Part of a small language model's weights: vocabulary 8192, tied embeddings.
MLP neurons of a small language model. Each row is named by its layer, matrix (up: input weights) and neuron, and shows model dimensions 0-191. Each number is 128 + 32 x the weight over its row's rms, rounded and kept within 0 to 255. Numbers have three digits each.
After each neuron's rows, "fires on" lists the tokens most often at its 100 highest values on Wikipedia text that the model never trained on; "fires after" lists the tokens most often just before its 100 highest values on Wikipedia text that the model never trained on.

L3.up746:141131132137115098128089131131142152170074132113069127110146093104107114141104111083157126093121131079196112100176149117140097085076146110095170142093133083091143109110134186132078135103088103072148187110168154107111185120141114173145128157135134152104151132129112188077076162113174087071091079108088130078112115157109194127207073101222103130114126126120125112134122126146194154161123116118102156090107120120143115098157124097109141158152088201099170118113097094054141062159137117152151127149116091133185126128157145120094183146118178155037143092151131133129154177149105109175
fires on: "-", "ci", "enti", "pen"
fires after: "\n", "-", " (", "ss"

L3.up150:123104113139164138182138138143140139156074202101125086088121071150146105134136154118124127115108161129033117154104099172128088156127164150084097109067114115138117103143129151152128158144074098103065114137132060081145163131206163138060170174135133120131110128167097140079156090119117131103172086148157143111169168113123114132083150107094098092146059167115103188151156099089136127071134161136136084093128091183113165132127136103129165126072154140151144174096094088073145066189065167158096138126107143073098111119102116202126147135091117080165143109072104139130163168125124164127
fires on: " |", "=", "vel", ":", " the"
fires after: "=", " fa", " Pts", " GA", " Coordinates", "–"

L3.up93:223125127118105128140121133156144115050131094072152083131164158127131163157118107095153147100052121099143152138162078133067147094179112178112192107136071124146108161116120122116114080141147141189126126145149099187126103135132151152099126138167155135118084052137138073104189086107092096074114152066148072120095158141091174038135156097096125139137147063096133128111139148106143127108131157171116083095134121120153107108110079114105116167100107137173093134143158072160196112111088129116090143182123113150091131089076097143205110153110153119106125096095096150082117098154120081155
fires on: " |", ")", "\n\n", "=", " (", " is"
fires after: ")", " MF", "\n\n", " DF", " FW"

L3.up172:118150126109169109112119088103059156162161158112127138090104106144105103106098109108185103146175139181135124141158164079086133135146089167178142191087117158147130135118055123081156164094146154108105123155099151156099125135158150121125148126110134108070163090135154184117131140136131164140088116150106183120030107104126120133171128109139122104119227093130173123139122219092128184089121109130121113157112110087132085076105110117093151109123124155209108090079167108138132115081121072182146128124166109142098145120152201098130144171164150160126174137140087168116121227168099087135
fires on: " |", " other", " last", ";"
fires after: " 0", " the", " 1", " 2", " 4"

L8.up550:121189098117133095075167146130122111205149058122146158128109117151145064118086153178127145133156044074128132153058157119119125101158171108114147143134142135178133091171070151116143163170111106104102133141126137161095158150128133124144119145114140112160201113109057171138166087090131105137099096139114061122165138107115126108156132113172158104087183162133161108101133172164073132095173171137162074086161140149075130136116201069090143145154143120105101136158139111138085141097131095139166134057119185100103151094132038188105064117146173110162123142098130153140160113123087145148
fires on: " |", "|"
fires after: "  ", " 0", "p", " Q", "BA"

L3.up583:112150119137137124098113120131152120118171151156090125079181127106129127176092079161131113158135134110113157089172142150141074092038096111105112144162102132134150115150093187102139110174122114142045070048120113176183091151160118139163070138136203097143194189172086114110159173146161124157094100114181075120085147159122118099139077143123064115159151175196134176134107128112167100125128120106184108145089115196100132127106119172130127175148065155105107130087083159118147114099112096125083166117119140163099131129164096146146183121121186140125119078106163136093130158122174162157
fires on: "=", " ="
fires after: "=", ")"

L2.up233:144226172128144127142101164128152158084144171102140180111123163161111131098124092190109112134091069093096115142077103143126178130121125158141139126146154137129089061157154119098101111111119103118092113132179142091151146111165168173142116184120113173097069120155136120152129122115148104122129098142105115142127155196157124130070142084171104116143020114128074128139133144150158206121076110150066175202143100117117172132168167117158128089138131114147094178108110054113146117069146158094061194124154136140131176127112089138142131130092101128163146116160177126145214185118116141135
fires on: "-", " or", " and", ","
fires after: "|", "-"

L4.up475:081127153120143128172152084096187129135144134145163221109159171068154082136130112159100160122094110199077129089120186138085143106131166099116065131140088185110111086121096157138139144115159066143144096139141124087133122111077185172163109130194160188131107131126158126115111128154087139142107159135137151122085195144152134130150106111135128118190117158141077179132108111089139158125121153193141167127128179145112148152133118186115111145156048178102101077160201118118143105172158096139147159109101074108135173153085068123091129144146111173042131111119097164092129107151137083120
fires on: "=", "pp"
fires after: "=", " su"

L3.up0:113137143174146118170093133134142190122118056110105107152097122143095099144137102132157107085151093066105123106161122121173194123160177181137163132141158095128116126081102141086156209131126167120133116115112134141177123076103113113154089151122126100116195152151130162075158095134139137057181112164117088137098168143057146162089138125061154183096155150195106176077089136153133181135145129154117101098125129159203084103094193141156144148104096174137124111110146155109146149130109077140120151167164145134125142111098054141140159118171097101123202107188153155093050105112138151124
fires on: " |", "|", ";"
fires after: " 0", "  ", " 1", " 3", " 2", " 5"

L3.up547:135143105163102153109084099122097113106103071111121096181119122100122100136105038175110149118168166097137081106110109061121122068145119106167177171152108084092141170183194063098135172110183118181145145111089092158124077119152112166118105103105097192129085176092147109128120103125068165128096165134059080143137136134122091140145121132115134143129061121101121191136116089091076138119126140111094136138136121060092093164082110141155131081105172155139085106112108112120072133065086179130121132147188159123117122107153119106107071124073111100100183171116175140166087110136169112135
fires on: "-", "s", ":", ".", "d", "|"
fires after: "\n", "'", ")"

L2.up94:094113092175104115087141061111182138076135187117161120069103145132189096113122165149152128169081120170140170147059160170130134083132124135090084105108140142118110148078124139107114197165121126162158109119185102142119144095185124085105116119063065104146113164183113131127159140143112150152110092142135169181128111126080124130110121072122100171097122145130078106109115160148173114103119160108124126144058109178161094102110129126138108156142116101216151057062131118118149113178137141188170108086131138179127088128159141116095099077080127122190154087107072127136117142092159051123
fires on: "=", " of", ":"
fires after: "\n\n", "=", " 2", " 1", " south"

L4.up14:114124121145099120148165117173072123076094181084093099150137179087148133165103114133128164100102137134140160200168116157100167101154077202106108131090085187138187128116146132152163112079146118101095137143116141093104120101104137176090150088094112107110061133136070087057146134115151148108099084115150167072107187148158130066083153151130126148107155124136117152182095177144157127130058159100144124133081138187147165076128059102153074084155150128091172142125130086108131176100125163166123152091132129056075170130129108208145145099096107094127128145139147114130102123135147071101
fires on: "=", " ri", "lu"
fires after: "\n\n", " conc", " $", " res"

L3.up730:169115108139099074101145111082124093162126116129101202103161172111145164156066131104134109138129078082135137094125115125129163096100079129114075086168122068142073134075152137130175112155080109138161104140090117136163125140108091070141194112142142162092190119067169103161115085155142145109105091149121122125095137111025116067138136149134097106134122126092143109163027148146124112088078106136122097108153160186160062148119124068153146072112092086121116121120123100108125071126143100120143117106142070113108145157126122191130126108152114121143113076108083147120183124057139055164
fires on: "=", " as", " of", " |", "-", " with"
fires after: "\n\n", " such", " on", " known", "On", " Case"

L3.up337:138137110124154118118110123156151093164108088201129113064157110143159090150125103115080110087125118125085144112120192135100151142156122066106150124110143163132160124146106097133150136146106121118134142056120087163148122151140111096100137184124087181114153165083152081118130210171040153166166099119148162152090070125128121105149072221155108122114130106124158101164165106159078133075170142108158118130075122094140103137163105084145142114177124111079113105180138176127087092156126117125044131103140192118153172194137074143199125159150120156107113139145090157204116187130133144111
fires on: "="
fires after: "="

L4.up159:127152131150121180116151149136065138146132093161142161158169095106124121050187091139142151104083137102117125144157124110118108091136118195140111152167122114182198133103154184066179138139115140132044152109092129102179097134079101091103132162144103154183127101041177103130123167131137154115109127113156165131146180187177075114145139116124110117176111127102112117114051155163134141184157125157077139106146073155103131138136137070102115183155122151069088098165120096065128115132150138098131169175136129144090138055086111203157106125126125136122091093133101073145128165180088151140
fires on: "\n", "ro", " pre", "ri", " order"
fires after: " |", " rail", " in", " ("

L2.up760:188140108118110141130092111097132123124101166166115156117080158078147095186136093096091109193120148103111084130081075098118153110135110135138131188148162136138098163089121092124162166155117152147075112130124085064100129096115122114117202138108100154130069083113130112110120071218069088109063103075167136154145204127151111177108148096132108145162124142138118126148141101182174132138112133146140145169155178187124120117147098154111069189130134121124160154095141038099076119161132145111165162117124152144120109116123134104133136087080200085139116111090028165177155124107136137143
fires on: ".", "S", "vel", " States", "us", " where"
fires after: " U", ".", " fa", " United", ",", "s"

L4.up452:134129137140108158082080135164129154119147077080135128162139120118173085118143202118183086158148125110029147116191162128082086143136045200124148137212132129117120128126117151172113117166094132126101161090135111160115153128145144109073106098111187095140105086098134144118126141165142092107114115116132158072146166141129133093098037145166132126142109153079076191096114121107134180116136116145082148113093129156113152131140137131117184125123118115105154129154187090110197180149181100102131139156112125171106088171164063110167101122127122101157143162087128163159188183163098177173
fires on: "-", "\n", "=", "ga", "\n\n", " per"
fires after: " |", "|", "-", "=", "\\"

L4.up116:131177128074049062125071186139144153129203178107081143117128122067179157092139178152207139082094122154097116111097165128091084105120087168112099113193084123081142128164142169142070120090095134106101198101135148104117078191118150114141135110151158112148141118147154097147137113135142127127150216102147129088122163132097152108162089152157112173147123131118146108157130139153128176128034165134096140115173142119182117112096132161174124103095099133107129147154155110144080075057155166090140121134082132122076100118093105116120124142145094099102102098126098059109158140101124090102
fires on: "="
fires after: "\n\n"

L3.up437:159124119133149060145156108121117081128148165086118160095102133095149087164080101167087063102161129096121108069178134096140149142115117068112117140160111082144127176087172175103101157133151147083115137157196148177153105103149167145138084091125213136122149160159171159104177193123160173154082107149152148091069136113135129098142146111140109149102151130163115115092194033167099144113101104133144144116168120080104133120091160135143101145117143126171108167141108123126140122114203130166204149130055150088152150108087118076085121141098094155096109121150115185082117180142090174149
fires on: " |", ";"
fires after: " 1", " 0", " 3", " 2"

L4.up535:162071064146067088118140116143117175170132122143059128151100170151107171132099146130092219103084170111143140135123157139109097160152147101175044175157129091126154151118142138118146078151119211153113053162122129130126088118129177127088199109151128131156070139166129099134088154134112123119088152154193097139094160101073136088190163177123139085119146091089113102094124113147135115133056149122136182114142131142133149087136123128163110113115156145120113103143145133188188184123176106091081186122115148089111127134131140146131080097112121090123161071160133174171186086115090109125
fires on: "=", " including", " described"
fires after: "\n\n", ","

L4.up492:113129104102141122120136096122135132131142139108065132120088066137130142164135092141173149087148132097030096177167120078086127232162180164157137215168113137147137100139157121131133166137155165113181116100167073169097114104132111113164110151143133119091099088101090154144174160124134127104157115167113085139119141102138130127109137150210112164137085128130134146119189163105094150123147124164144151080148212127134107145166146074125111172144153154171090196102128122145175106145141141109087132153101176077136131085123105162098126137079058089117157057139132125168201078147132172141
fires on: " |", ".", "R"
fires after: " 0", " 1", " 2", ")"

L2.up627:142148135126127163203107141104123140138082099148101112127119113113117138142054056129132089091113130183170102154043154103165116117134122097156175175120039146122122156174161132135101113130121124139093130105068169123151143144170153130087155054103117085125107136144100098094208121155154086160090155156133115145181107167160089178126126123107114130142175153104160086121099108145123094207107108135114153095115147069127157101117084109153074150106103149085169161085092114139107128094127100182111131075075115136132067085141102054109091108133145061148065172171103151181130126120155116119
fires on: ".", "S", "s", " States"
fires after: " U", "S", ".", "'", " United"

L2.up763:176134156142184132133147128188212125090140088124122109173099145093129089131187121094088130131185117069184113149128168177164107186114120133120102110141226115132172159163070110183134137137117151170143110121070091114146142145137203102140155134104118075125127137086143146166113130156092175128117100134145131151153134132181147115154102178144116195064081102078148123150167170174092159096193134142121105121125139144101165089091140132122162121163112112121168158103126138118153137116085073088083116063123152129032123164140173080152081191093143141114124130149136153139162154108130096126
fires on: " |", "|"
fires after: "\n", " Year", " Team", "\n\n", "  "

L4.up503:082125127126125145079112121178168093114168122099201166109137096151118135144135180089153099072147145183141076107101159124132113103109100172065144140124194158134126088085083084117151151136112148115067123059104101156100113162135078168142082121165102132090098113166118145140080195183158131153175087134105172108116143120141156101087150101166131155050119109128091063155162157119153226118071161077142142165128178153098143141105124116097133101136054094113133154144154119156151107113124087127066092108097177142093133104131124143135153164128168153157097132083115091116124171113202099135
fires on: "=", " the", ":", ".", " by"
fires after: "\n\n", " the", " under", "="